Weights of a small transformer language model: width 384.
MLP neurons of a small language model. Each row is named by its layer, matrix (up: input weights) and neuron, and shows model dimensions 0-95. Each number is 128 + 24 x the weight over its row's rms, rounded and kept within 0 to 255. Numbers have three digits each.
A block is one neuron, or neurons of one layer that tend to fire together. After each block is what it responds to, as a language model described it from the Wikipedia text at the highest values.

L14.up323:101146154105143143156116132136120113155134155144151112093128128148115163143116104137079129177153109153181110142111128134108131149099148109110152127116178118125147131117079123138113176116087160152131161156130169152139104167125145085105137108178099109114131105132115089170113073112103132151
L14.up330:132111119127163144134143083099114085143107113157158136111149133148090116187124144118144122120173147149119127112134101117124114160098154117104122155088113124096113121085107129126178147136093151126077146121141222121143137150167138110062136129101168135135139148136164087135117094136117135158
L14.up554:113136114106158118100104140098127143102124154174095117135131116131155133112141098146096123164127161208162125150093166089110102138144139181113127120116102128120165121189085147120105132089143126093120076157177115165136165115179127126162100114133107110132121112075116118106054124137107109079
L14.up847:131126117107149098145103090149148118160080092138152158061145095132129152135136099122080128140117126126164114096116173107108099133128122106127112129166127135142151104136104149109123135087145115066137135122177139134131134133174128111105171121114135118109087124111119152127074067115130127117
L14.up975:167100103118100124106127075136087160162145133172152124142098154138124114132121058154079158129108139130138156123111145130124120155132188143103095083126147091109155137124099112139131175113107079063174135130146145160099142128104154095128126122175189137122128143088138141148139134159145120102
L14.up993:161142116126085130145106107113171134146125117136112116106129125158126152155151127128117150130167122153147105120136126125116099121118137089158143161117136127177136143123100156121117107135118132145116158163119135123138114120157179106138143129178148067105109115117145122119119093109128107128
L14.up1092:075138149150112130129114106110162160143122129162139124086120092147092173136155108164128130153170110127148108122106150125108081177091168134102100117126112106135177163166102107113123152137116123123136112122119151189125161165102128142122134164171131102083135119076121093130096115129138128188
L14.up1111:114151089139106128108135086125134094121118166168151125088121147113135098179163120104129151155148195154134116099101149128128130137125159131156141095130096138124129115113080090067145151122083167128150102080112113171131144114124145117116131141177131094120126138115122106134116080122121124123
Description: Last token or word-final piece of a common noun, often after "the" and naming an already-mentioned entity, e.g. project, group, network, decision.

L16.up61:147130116082094111109144099134122139159131130131119114133097137159112127136135125100108108160139115132135178123145134144118145128130172107129148153105114152186130095115127160127128144090132169121144143060145123115152153117117137174125154134130102155112128135134115104083099115153098123126
Description: Tokens fully predictable from the text just before: "votes" after "Total" in election tables, "of" after percentages, and word-completing pieces like "yards", "ly", "eded".

L9.up1:115160152144105107109155109127132145115136129096137138083152120137178147128129118155114135123095125098133120163143155129115123109158153174113095100124164107116101117150129141148163160132099143074085107071132133123132149088114132061107124114175157133105118141073173097150132085130111134135
L9.up16:095119134132128116085087121152147152112112114141133152091113148099132158184138096118119168123082116148123130125138100075124136127143146149118143133098100151117115133144116106127122132101123143116092123146168135144150140077131151113139103144129145110099139138125112158097105105156070141117
L9.up354:116140114127106156107125121143114153115139110137156121152138099171122124122092115094129175118105111110181164137113125130143119086122137113106106140154133110149148081124133160139091141152106118100053100078143122137116144098158123105121138139136161069103130153083145114166093116122097154101
L9.up583:107122141113153130058085131110139181109126139113110111106150138147147167187129107113124119125152126122141100101138132170117131138138112150148114145117123128118120143157103139139118127067092142124123128089130105130118134100143104146101106108146159124097077170134183108155130088143115157100
L9.up602:149193121086158117096127141099119154125130161147159122146111107104091127125152127134127137150137103113128101164165145089121158148133173187140099157131103106171140088121134132134123148102094129142110097107103147111167146089154129131100063110165141135078110141140109117101104106134154138118
L9.up785:144153152085105116098142127126141172117138112100143148112097140110101134158146138141141145104101129126130153138161127088126141121134106157157120181115125080129124117165125163114138142119126140153125132073116099099134138127050116136108114111104170106127108143167131136128091132130131132107
L9.up875:103132104082061132093162125156138107145151141105123110129116133172123157174110113143099135134155110088147125121099132145109129133134185123123106145071135108135112111119091174155126096076121141125140114143131132133166125139125112120092107103143144142087081140132121081153091105125131127156
L9.up1112:117159145092108136079073124137148135124116138121082130081192138093089146157155116203097132127121086140137155161153128099121124109155179158109117144096119157106170121117139154091145125090136166142116125129106175116116129065150141124092098137168093126125115122110112116124124073148123137156
Description: Modal auxiliaries, mainly would (also will, may, could), right after a subject in narrative prose, like "they would be" or "he would return"; also to and scattered mid-word fragments.

L16.up249:127142076127113152113122124128110143117116172090198142134077184144106133109146132145110134153120148104097139114099153148080109158145130119128147108154145118099112069097103118102141117114068096103167137103182160126141142113117145147166114109153163116128139092075081107126131159171121115081
Description: Fires on the generic type word that ends a proper place or facility name, such as Railway, Avenue, -ville, Hill, Airport, Stadium, County.

L9.up55:158149135138154136124130137105134138123134170153158153142114143123105150125098117144107095147137147097123156109130097148090124152110156172125138168104160113130109138120118134136102127139109114159182149148083119150141143104120112118102133099192118089084127149105089116123133154118136109144
L9.up633:110116153106101141129147127103105132116093147141177131121095120153113132127113131144091133144087099121160116150127128149109112171101099124126085149105129153098130162174115142125123168154138130146103125129083145113154148121104124089098087126133116145163174102134140190140108109139117091087
L9.up688:163101118139121105135141130121151146155134137170160133125095132146129153092106075151134156132106158119126162081141124160119096158118128135127094146124127147132132133127131121110109139155047128160148162124111128161143107105103112147100142148164081102120149112144125126166114115127180088127
L9.up812:114140140141120093115161115119140124163130150166139082122095132145098127128091095137118142136148131152123137133128128132081148151178137115130103123115141091146090128141115158146128126112141123148134148141130161079127150158129164104116098104128096104121102086115153161140150134131121131124
L9.up876:162126163135133099156122134107109120127091136101146137130143142119098122174139103168085146174131159193175096148129130101159134165115093162147123129140143122130084077124098140146130164173137138112106096093155154135137121113073161126109123165147118100154119110102137129146106086166107090104
L9.up958:144115100152114082162138105142153127108133142125119116124131152092145142151150083127075156153110146132155171133140144136150154145147111109117077148111135136134177113128144147132114177113124122140107157083134148154101148094113148134045160145116120102115151156139120137099144099134150116149
L9.up999:134125133145189146078134128116149134124161141145145106073135078182088129138093113164093175136144132146102165165135141153125128176118125132118101148143081153151087156113118121161117159148110137117126143089114140183120110176075147093133129109143113126127145112103103157163135095187103121135
L9.up1100:128125182115147117100153122138167149125111199105161105102096128134112114109144125177133135124138113102136181112138145106113114180155138133117089143087135146140110144137137157108135131151105091162140172127099121103126106141155113140105119138147113122133146134185171128124141128148152137134
Description: Word-piece continuations inside split words, mostly personal names in tables and lists, such as Dam-on, Pam-el-a, Som-eth-ing, Misc-ell-aneous.

L14.up410:159101132112101105130095158120118153160155163136132098136072151086087144177097084143156121125125168131130124121129155121122132122165107150083121114089100128113151096138076172083122122145084102164096137131136167122138116072108127184113126154150131116177082151190117139095145123156124092142
L14.up425:161162149088122122142110114150165116114132142149140169068111120086104129155147133143106136156119147096174161154128149157093178154132160124115117153080128117133114161121118170126181159151083136123100168166124166164111108118105104146127127131094117141148125138123147129147138113165157105116
L14.up475:171165130146139099098139139121186150135099184123158146117124098085128123128143095125120126089125126152123139076107133119088129112148142135123120119125109171134129157099112123111115149143128122098088140133133134160125093108130135131143125131104152102128130126123120147102121146173145149141
L14.up548:135125137123143112120109085147169132148114146136155145120130156135096118106116075129109106135108168121155122091127173139111145144132104112153111123135143148129113095127137144132133151147112098130118157126157117165116130113077091081106095119129150105129115143153160131143110130152138149138
L14.up573:144143113130126143137126100115163156116123115099163140093092129153106162139119091137107130115172103116158145110131212158127121141137120109139129166142145116121127137128095103083153187093141140112132166150142149124110085148133079144111134153118124091103109164145127112101123104103131113099
L14.up646:143150137095109121128103124111137134122137151170117126079097109101104134138130138170117102120120133144160130147135139135106153105122111140155090124079080187142137107152137141108096142129143134145086162111109153122126154119109127129123108111117101115148137126100112123079116142161114122107
L14.up779:148106153088121136075130101155124131132123152128120158085121088098152108154118052137103072158130136122130145141124148129128083129139155126162157110111121127150190130148108149149165125137119128159140141107140114149144116106097106152093129085132102106069123134124115118134121162136116133101
L14.up1107:141135104133108146154116120138134148121103177146138158103128138155137123135122122121124140136131101089138091155134172120110114102129149165130137131114127122178139129143075149104132124125119099104138119078096124130130098109094153109101159105115123137144180116115101158156138124118156151140
Description: Quantifiers and the partitive "of" that follows them, as in one of, many of, All times, several, each, every.

L9.up278:131123149082098115147127150136144141127091109136131109096139137110184148143113111111082119125103132131155143100075126162074120129121110144150122127125103149118109120147117137083145144091162097131128158146170133122116099137123131147085097121126122123093127096088162116116135143130130116148
L9.up406:143142180111114059071145151168104175116131128137144147159091137171132118104149128136090122145101112160168129068149143116116113088130085120162076182152124122159112135104118100125191134131132119098136138139125088110110118127117152102134086135071101133137099108135105163152106116119103137135
L9.up565:141123080152125117116141123114110123139149133155143086141144117152119146144101092087109132134154129126158132089086139128131185127097105125161100121100094146128111082166079104124176137121132088165123131136119163139176089125120098132155092145104154112103134122139111160128114132189110152127
L9.up803:145136178128107115117082127145111142129062113110126101133153103144132140103126097144137129139134164149160129077158145125114110120107108145157133103140160130136140115074089130127171141158183092109101117110115116123122105124082119102120120136117144088107146135111154147132137117150078132119
L9.up888:163154147125118123128124081120163163089082155086140131108109164128123142137123100134126159150120130124120158150114161117140140146092151122165101127092136145103127126082093097103174138105125115121123146105138125137137160161141105116138141115103122112148143095125127129128104134122106126088
L9.up891:120147088130139118101126174146127164149120147129140166134123137147122094132127119130120160110126157132111188044097139113097158143134080140120130104102105146130132136134132109115135103139126062142113126103177120154157075149101105165153113127129142128120108119098114120108106116154091094130
L9.up934:145145144120116131105110141116154134093099124125098134114126109159146162151122143178123118136150169135141126134115099154109127122107115118171131157102132117132160096136092123101178133153104114121145129136127115103150081143130132113106156171127124110101119139137166146144097123160094116123
L9.up935:126145121128097144094148116122127144130157127148127144113122144120117153164126139153107129144143140112116174115149146105102159094137134113138134153077129097146108072131129138166191112156108088158128134118106131154169151137114131151108162119095077125138124139123090094088120125120121111122
Description: Quantifier and determiner words such as some, any, both, several and more, mostly right after a preposition or verb, e.g. "with some", "include more"; weaker on "by" and on mid-word pieces.

L14.up14:162089136107149149120137088089145127109134098128117125100167148136138158155148116116127137145148152137161150102111087125122160148123161116112143142129097102133141073146108120111131144147126122130105131098161074151104107148165151107158129161131080105059157158083138110109087136138132130098
L14.up94:154106150117138150147117113112109132123130131130137126119153148132146144139103104146138085157150149111136117143150135127076097152086151123139112142137168100077161160117109167130154144154100159111159109116154132193151131129148125098168124149154123155090164124077118111126134110138152108067
L14.up277:138118162153134101153109119119097123123153169155133141139136171104124155137097109146142101128125143166144084065097127126073106126113133129132137122140113145138109133116097099138118094139093149135137134132165124166107114113130143130156146118131150144135139132124143126113126127109118117103
L14.up498:120096132109106135103106103103156150136118137146141112138156151142149151121072139149139145147147112150123111068084142133123125159125125106158190101143106150137134150114098120107147166101108138073109118135174146189105098137155133097117159101072087085146133135141123110117115135139177136148
L14.up603:180117145101104121171138128126102114170132118135110112138136167067112163136085125164140112118157148183130139081127130138132112136113146127155100129138102132095111118119106097126179153150078117100136122117146114194118101118121155111146151140131104104092149093087120187122123130143111100116
L14.up864:137110136149132117090125107121100103129117143134114155095141148133151156128123106117152128094156127116116137144105131109135101180124157150108126122122104120163119120130124092146120117161156124119141139125146102118146126123145110102142071117112143126157142114088112149130149122140179138146
L14.up891:166142108120182104106110125083117092118110139134144103132104170124097113175145144165136123129132155153146110158158157103143086090159098110156130140083124156158120097126111109120129147154137092122146127113128129166143140083145091114106120155098084106108083111131117123088114153138109136095
L14.up1078:131095133100120178108095143114090127132156108132152097118119156130145083151126106157093151179139108184189113099102174121121119125128124147135106108107100109123135104114114149169142096096110076135097127111143164088101121108158131092075123156108110137120119117115131139117131116141118098138
Description: Words for buildings, mainly the final piece of "palace" (Amalienborg Palace, Crystal Palace) and "building", "penthouse"; weaker on scattered mid-word pieces in names.

L14.up134:115149145112186158093113109141131120156117110108145145093145146088125122096112127104128074122113152086153171134079116084114122143144140157112130127100152079131146122129123118102154131099156155112076094118109109115108113115169168109133109156151113097132129093100178158092096107156112111061
L14.up226:121158098164180116116113138167145081147047162114153118115102109133102100148148139121130111177135138193158127147096140123119124077129140128152111119097097110176147164131124103164144092158127112119113132111144137129083127146093126125134099149144172149184094101119136144126163085121169074114
L14.up280:144186130136146144137135129088149135130112130149129148163171087120130149140123142105087167142108158181150145094104150098109117121182096162095154132074111120128115100120138161144138126144122105137137146128114113072160117129135152100125144148119144125125100121136126095087129121121118069110
L14.up308:156129147160089139148115130143110135154100159127148147114151117140127144143074102183119130147140166114129170116080149099077113172138113171104124131083130108123157149105144110151190119124098136145131144124134141112131114113078165110129128161096101143127114142139128126143098092107182153151
L14.up411:126120103128119110142131119140153097106076139149173105130147128118131170145129102111098130119076132141144091131102151100105124114165125107093159146092166120134140155143102140118092160115162100096129120107105154132095155113165097193119146118148163134124060165114136153143145147138113127111
L14.up443:147183127108095143128103077071100130168155125187118139127133135115145129122137129125157161116076113151169184131091108127107136142186144149128151131112109113123157089156124136087148154138139083095110104149115135139169137153133154151127138160138147126168154123134133148109091104136091133144
L14.up724:159136136102138169131147133086122105124154116102150143132153158146114119140105128130127154138109144165098125127111114064130108111141119155124175128093136162130102124095124149120162170112132107147098144105112111104124077137132163157137137136166148105138123183150180118125122110157103100123
L14.up1075:136144179107144110135117158090098137137145125106165157156131155117114126100113126085109121158137123162152154092134140151115108131113082110095115152099145143124096113103137148151117115092139140122132130119167124139155129143110158073130117170139162099107069118161150121126114123136159121140
Description: Ordinal suffixes and ordinal words giving rank or place, mostly in sports results and tables, such as 1st, 5th round, first, third.

L16.up480:107139139112160122067134150152140134112076143109152145093118132105117146137090141156135113133129100144175110140162142111101134136111168139123084113096082148131097154110116143098135105108132162160130147126136103133158124125145064164101115138142131135092133151102182128129101116141115112116
Description: Tokens sitting right before an upcoming verb, such as infinitival to (seemed to, first to), modals (will, would, might) and subject pronouns (he, I).

L16.up827:108117128099121118116074111112116119104099114126133114076147140129101117131138095116091151196113126127174159129138147135111107126115128113121111125129122178173147133123112139097124167107160128116137127164119119167163111135172132092130143105118121110070132136096118138125102088126090142131
Description: Final word pieces that finish a noun split into several tokens, often abstract, such as controvers-y, reput-ation, territ-ories, opp-osition, usually before of, commas or periods.

L16.up161:155132132113121159131096106126099091133141133162110120118120125109126109128141085128159142131159132166141163090112142124088131171128130176158101140123144129106111145072111124129117142129117070130115099138138120116131106155128133124087118143130099116132114160097145093101120102135125120131
Description: Final word piece that completes a proper name, often a surname starting a new sentence, such as We-iss, Gerv-ers, H-art, Roosevel-t.

L16.up50:099111126140152131130115122151139117126062132099166125118103099139092142173084102113135050129092155151127133131151126087119103121128161160173097143108124110090130110133130145149122097165148109151102119102119090129127129121139123122136168152144147081139123137153159115162134102131064140127
Description: Word-starts and suffixes inside stats, chart and record listings: ordinal endings (5th, 21st), "Ch" in Champions League or UK Singles Chart, list dashes before record lines.

L16.up725:168124143120117070109111109118150125130092156104147131085145118191092174149148127120103184137149098126113124161150129140124116174129143105114186109098119121130140096117095154141091121118144114088139134143121125120118155103140150169116145137130117128119142133155107085073129117147120143166
Description: Final plural suffix pieces of nouns split into subword tokens, like -s, -es, -ins, -ers, as in races, trains, schools, before commas or "of".

L14.up24:103115174151115168090123117118136122111165103170136117139112107124098134104144102123089134147139118158113156112153103154102139203107112136104106155136103097114128141140129154169141149122139141130167119110114177123156128139143136137145140137135172118156138097103143112104096071163082085130
L14.up91:101124128126107136115151122108099090074113164173162115120151154156185120114123100113114095145114085183123153144100167087156124115151123141113139139128109159125136113140080124126139182123157122120124120130147139111099129122143133122120094136115126122114064099095123118080142109121116132118
L14.up125:142091163097131122136143139159114078119137132152136183123146129145163109147140127108119104122100132138131156142134134115117118144148105154132141088107108124104153126115088145156146145122144083102137139174110183127159103180153131124130070170090188141109160141101084170137139069109159097114
L14.up621:118077118113120091143124163122089143137167155140111135103101139161126159177094109132122150144110150181159149143155131084137108129147132122115114152135131125160069138142106160171148136130134148089081103116139177154133109169140089117167123127127157167127100140116142099103147118141104135116
L14.up706:145086127074153100111142151131123132132148124128133110147105131169116123197109107154100113139160150167111110116146083118140088124091103144139119133126102119165112137125090098155123107086121138139137089091132157133100117119133103115134101139134138142089122141131106108134106119138128134094
L14.up801:163145147113110111132113105109126127148124124130110157118129147163158138155116116100127144161120095130121147155113095106111168139136122090132148103143132113114110134136089131140113137136137127093100128118117142107145128133139125121090147094121122124128145142147121112086137099148080140144
L14.up973:149129106132115130077123126102131105093139136166091165097127110141109178119161107130134119141147134152145115167167128147123126157115162160134143109142130119105147098132131118144150136129114135097067109129118079086130142128155141185125069138126086134122103123110105151121105077115145142106
L14.up1011:088143134124134124102088130120149105156125100161130114107106149112117105155141100140098141156117125155140109134075114069147121169137131096146144129107109127146095154122107136124123151105118137132125068105131065113142130116122138138126120148106140140092157102136114147129080106187119159120
Description: Last word-piece that completes a common noun split into fragments, often after "the", e.g. h-all, tow-er, newsp-aper, part-ies, tem-ple.

L9.up63:149119155119116114114123138116117154153123120104087123127105122157141121198109110151110170143103144140118118127119112120103132139127105112144103152105173097132105115113117184123132144127110101118124123097085141125117125114167110102074118143174156075145086126073150117158086123120104115112
L9.up75:127137111157065114104122098124152142154097109132133109119116124134120134165134108157137108121140181158110176162143118111056160142106096105069092114091115099137172142134134175145155133165118102111129147094112161152152092120103136177140159136138113097114083166111149150115131126178094106120
L9.up362:097153143123075122106132144107122143147129149099111124141116100122116151148071130148138168133080134132143139131124072138093191104163128092158133148136111125111084106137137170142153123166123134129133110115114142132097126124118157098116112141078108175141130149149183132092170122154096120117
L9.up626:100156117116110121117130151118090152147148104149084181112151103140136170119138138142126161097156154143125089140107151079124133110125107141139139135107111114155097124146107143155114089138099108163134070124156129155107078144089124134134101148179157127129130107102108153146143125148124162107
L9.up808:151124157142157124098102125112141118098120147108139131137090144155148116165088096145102154144168146120115124117073138097110079168141110142119133109103118104143139122129134188093161101093119150146115089158121103104110146173124140150123114204108174124158157121145138122139090099113156123138
L9.up974:089112164125161125130110128159143147115104153130150097096132127125145101183113118146104141131132160113100123124089113107132120131106138142140124129095109109140095172160104143100158124107124136143123103114101129166137120147082160134151147135163108131099166145117140141143102114109092100139
L9.up1042:142151107126096126114126137152102147187070109128147138149088138126122129157134122156124146114120159135137133090086153093131177147134097100103119120116099140081104110132077097083146128131123131129154129102150137099155107134158161126171115123119154069134164145176110121109076132117132169136
L9.up1046:158111141123057128144167145124148080142074167145123142129152119130126129168095087143120142131094147122167146097092105127068131113149132121117099133097084118124107137133112131131140141160081126125119110110101140207133097129115110096111097105111138157146135097116122153099115145144141086142
Description: Ordinals and superlatives after the, his or their, naming rank or sequence, mostly in sports text: first, third, 3rd, only, highest.

L9.up24:156146147146153143141087140145122130155129119128096108117163164145092113141089164124098122156083113146120147091090123136147108159126163131161147141105117171154121112147095144100138157145058124138135112149077101153108131116085108120139143170164129121101155118085105128097117123159112139127
L9.up51:112125100143094135122092069104124103146140115107121086062182161146093136116143166128108200151131156124130116169130141124083117161153139111116126136132146127125153160110127175143123126120124139149134139131121137183137145162115172119119079162091112100123150147112138137115162098179103085130
L9.up124:137105160113126147151106147103155122124163131147084139079137106177116152134134138174129078145119145135117092170080141116128143135114132135141113137146178142134100137111108133129130141132090140118104106119160114115159086141122107111067080126169104166101126164127162127118138095150113101102
L9.up251:129137131113105137117180099109142117136138137121156126087120111116141134110124111127114134144120147102121142163088110109088145148126125118120126071165087096160134119088108129109149136154169100123129123132147149109129129116118164125136109140151149149141130099131162138112139110191134124149
L9.up341:124122181109108101130076124108123120144129137136091109088153158111125145191117126149088135162124120137154107190129127134094159167119166137103137095104140131159139164097101152135127139164129112122145121140137113142170081153110160108108180138139109174158156142076137123115103112173132101131
L9.up668:117091187154114108097158116133165136130107133100132117128115099123122136126117098139134189131108117190111123105124112149130131191083087126138119103117117115110095107132101128104134148152133119078086118128194160160115135166170142100141125180151160068095126141128128169112130125141139140134
L9.up713:158123143126119125103079091138146124108070129113154153119150116143104120151109146133117148173151115097145124118121103115141126143149135138162157135146143151126172136146117065076140151112133101123131157155137112150157143117133105139086144153125141121089148144124152126148105142151113116125
L9.up771:102137156146167093105096112085130142144114150103124062112119114124102149144132150120137120147133134114156110143123097145104126130107158161189117172105137145134184172153146136146122138139111142129089119140132097161142101135109180091107123131136088116119114130113118104117110112157140090158
Description: Word-final plural endings split off as separate subword tokens, such as -es in rol|es, townhous|es, hero|es, and -s, -ers, -ops in parent|s, farm|ers, Ho|ops.

L9.up50:146153111095132147130163120139088148156158112176131193124151097119132145107097133111063172156134165133154118113074132160131160148123113138111129143151127167155128148138102113168122142163103117160148100140158107143145118132129139075159120117161078127116095117105120099134087132157140098091
L9.up112:109150115144128143127108131142101121127165147154166138101142175107124172153154084124134123152100114147135196137098118105138131144139127117126119093129086149150133118133113124148157115146077121123109093131130174208150124129130157153162107120094148138088122105095110146057123126136114128114
L9.up296:104138132138167139094126115136121090104136159136183100135144126167116134126100154148133140133129162174100135130114136119071095113099120129143123130119094156154125122165105139130205136108086116162135138160124106139122171140136122139089140141137120159101122109100161146150102126171111141106
L9.up304:128123093066111156090136149175083118078122119170139154115115162120103150167127094160144132129114120121140143166118095084132160139108140159104132139132099118124148150108101124074132153131130124136112115120148120145151074118103099135125124148105147138134123129116096104129083138152105170145
L9.up334:132151113163077131099130115108150133103108120150148110080115119130172121155142143126082177130120183159124107120133129151117122147125118134102134082113083104159144095156114134132126124145124097109155097131109125110136121119123139110116135094144115096141114164095085174100133149146121157133
L9.up504:141162096144111110100133106132114132109132129135110141122154106169094121135137112136098122117131142148135161175116134068154116152111150176143146128121064116148154085130142164116139153125107139095145089119151132139129071147137119127169108127136121131107101091102099176112098125138123139139
L9.up945:154126101129174155117153134114106116143166110137111166120180199127099112122099104142144114127151141145155118148152129097110102158120143209142160153138130133078110096159086151131124149121111136097131111147156112115109090150138123062135065158139175132132140108138151160144122140154108128134
L9.up1087:105154166148125087112110167185132123164129144132137143094128131155105181162130106161117154112159108121155141119065153112139119147116158163141097127103119179113151132165097137132127140108121149120121068128116098146127105117107164136141066132138112108141125181153095153148082108123144082180
Description: Nouns naming organizations, bodies or places, often word-final pieces after "the", such as council, District, Party, Board, Highway.

L14.up177:130126116160174112107140139109131092128131108152132117091101141114150120138144095143143095152109163134097154101157142094143119118115165134097127129122150135110098114096109165159179095139116127150081099099164093128090163157146140152106096123112150100140133201125151140127116097145108069131
L14.up210:113141179094073065119153111155110145110139167163116157145127160140148113163160100159095072139128103127096094115149118120120138123120172183126084134118134170144089110128138111158112145140147084152142141115160113089128140094146151143120133132183117145135138158137144100152138131123097069133
L14.up218:127131132126152137106099104132102108133121156139154142121083153106128064209100104132133117151112176123135170114102104123169099107133129124146145151088093131104160137139124127128125150187130105122139136163169165088120095162141107132131095165151144139152138097129158161153138115144140120132
L14.up319:133131145144118089146108099094163162058153108110144087112166176156163121147149129137147112148126144111123125117131127137121131191131118137162123155133109131153149149103121104164141125115084119135103142063111118127100146141147088138115123127143137128130156131110140070142100091166115120055
L14.up516:110122163103173116139126158147122108140102193115101140100116121094117131113093130152104102149147127132132146081100126145099138193101124128145122135123154130101119148098110166143128153126138160089150139161139096145192125115083169110135104143117137105110170101085124142151133102123135086172
L14.up616:130141148160109113166108094108140111129121112165114150079140118106114100182154103181126121160134156110108135136126185093063084126126137127131122144124135142133114130098081159102141097153082134094105089114167130131125096134104151126136148114165106105117144140097110123137129135150124121154
L14.up785:106119137127128118114161090076094144134131105152110094127112145162134100154083120137085093173125131140164135147119119127103111101146153142149079114137106090136153120100129134088150129112152090132157147145156143114156187125143117167114110121153126119097159125131170126114142116131122113131
L14.up1043:111122155148138172139117166139121132132122136179175108109149101143123147158130128129102142144164119143102096151092122086107125136111134194108141123131073108125134156133149169142147108158131115083078092119157150171139136122136102148120154171126125121086145143128095074103092101166094099113
Description: Final word piece completing a multi-token proper name, usually a person's surname, as the sentence subject before was or a comma: Ayes-ha, Mayn-ard, Sl-ater.

L9.up33:107136138140137162113091094097114094167161125134131095128147140182119163101120137134113154161179168135163099103162096122127131155100117149164136147134143123172117111154053115172108158167127160128111108086162146162122066152154107122137157136127162085064107108138156126142114101150119119134
L9.up281:198113149097116138131114160110119129143143128114130104107118154162132150104152114138138146145143125091112151136127131104140114118114089130095111173124123094107103122133136121120114181121085142139111113116139130122115146101152153134119119163120116139133151137123084150164086096103142140123
L9.up329:130159165087122131104119117145119160169171140141106137118111128162138156113114137169111115154132123098137106135142167148128059126158148123182141127147138129158099143180078126105128122107120166111136135125139101147134139121115134111139097150137149113100115124171103161185118076125149139124
L9.up448:123143138136135116085129151145110147137123132119152143119129133135097156131112113107119177124125134130140140132102127133090193108126115133107109098080077187129116116087090109114147173102098139152108094106129157128134081154122113146136099129134090111133094124099092146097067131191079136147
L9.up555:133148161106138115084129088099142125104167140138122155135106159165111135107124134145109143146142129157163108133154142135138099150133148159148158134107113118159122152191120132107140165136123140111110109156147126156139135142159150119135110135125096103114121118139131181063130109147057157137
L9.up727:182114116118087153139106118089137110091189150106108115119096146140104111149112125129122093130142130175168135087103110105101130134140185134155150167061111132147177152134118157137142175115152125154095124154167107105195125103153131095124141159107134109081086164109130103108120131123118149138
L9.up951:138091158120084118074131097113158159132187145122101133083118146145116132131115123129136105112132127152147134149137092144133087134137125139155074155178083150143105137131128196128156146127082155113113134125114143166125083163126143133148145167143113122164134125136163129098131109131129073141
L9.up1150:181134129135109137137132096106167136113154125157145121091086112113122142110137152120133116149166149161130127114077142111122095136102092142122136141135132159123114140151105096145137123154126128108100146143182125138132143168120188146121134152122097097104142118120129152147107086109144131105
Description: Second word-piece inside a word split after a short first piece, in names and common words, e.g. W-ind-ing, di-ag-nosis, Z-ag-reb.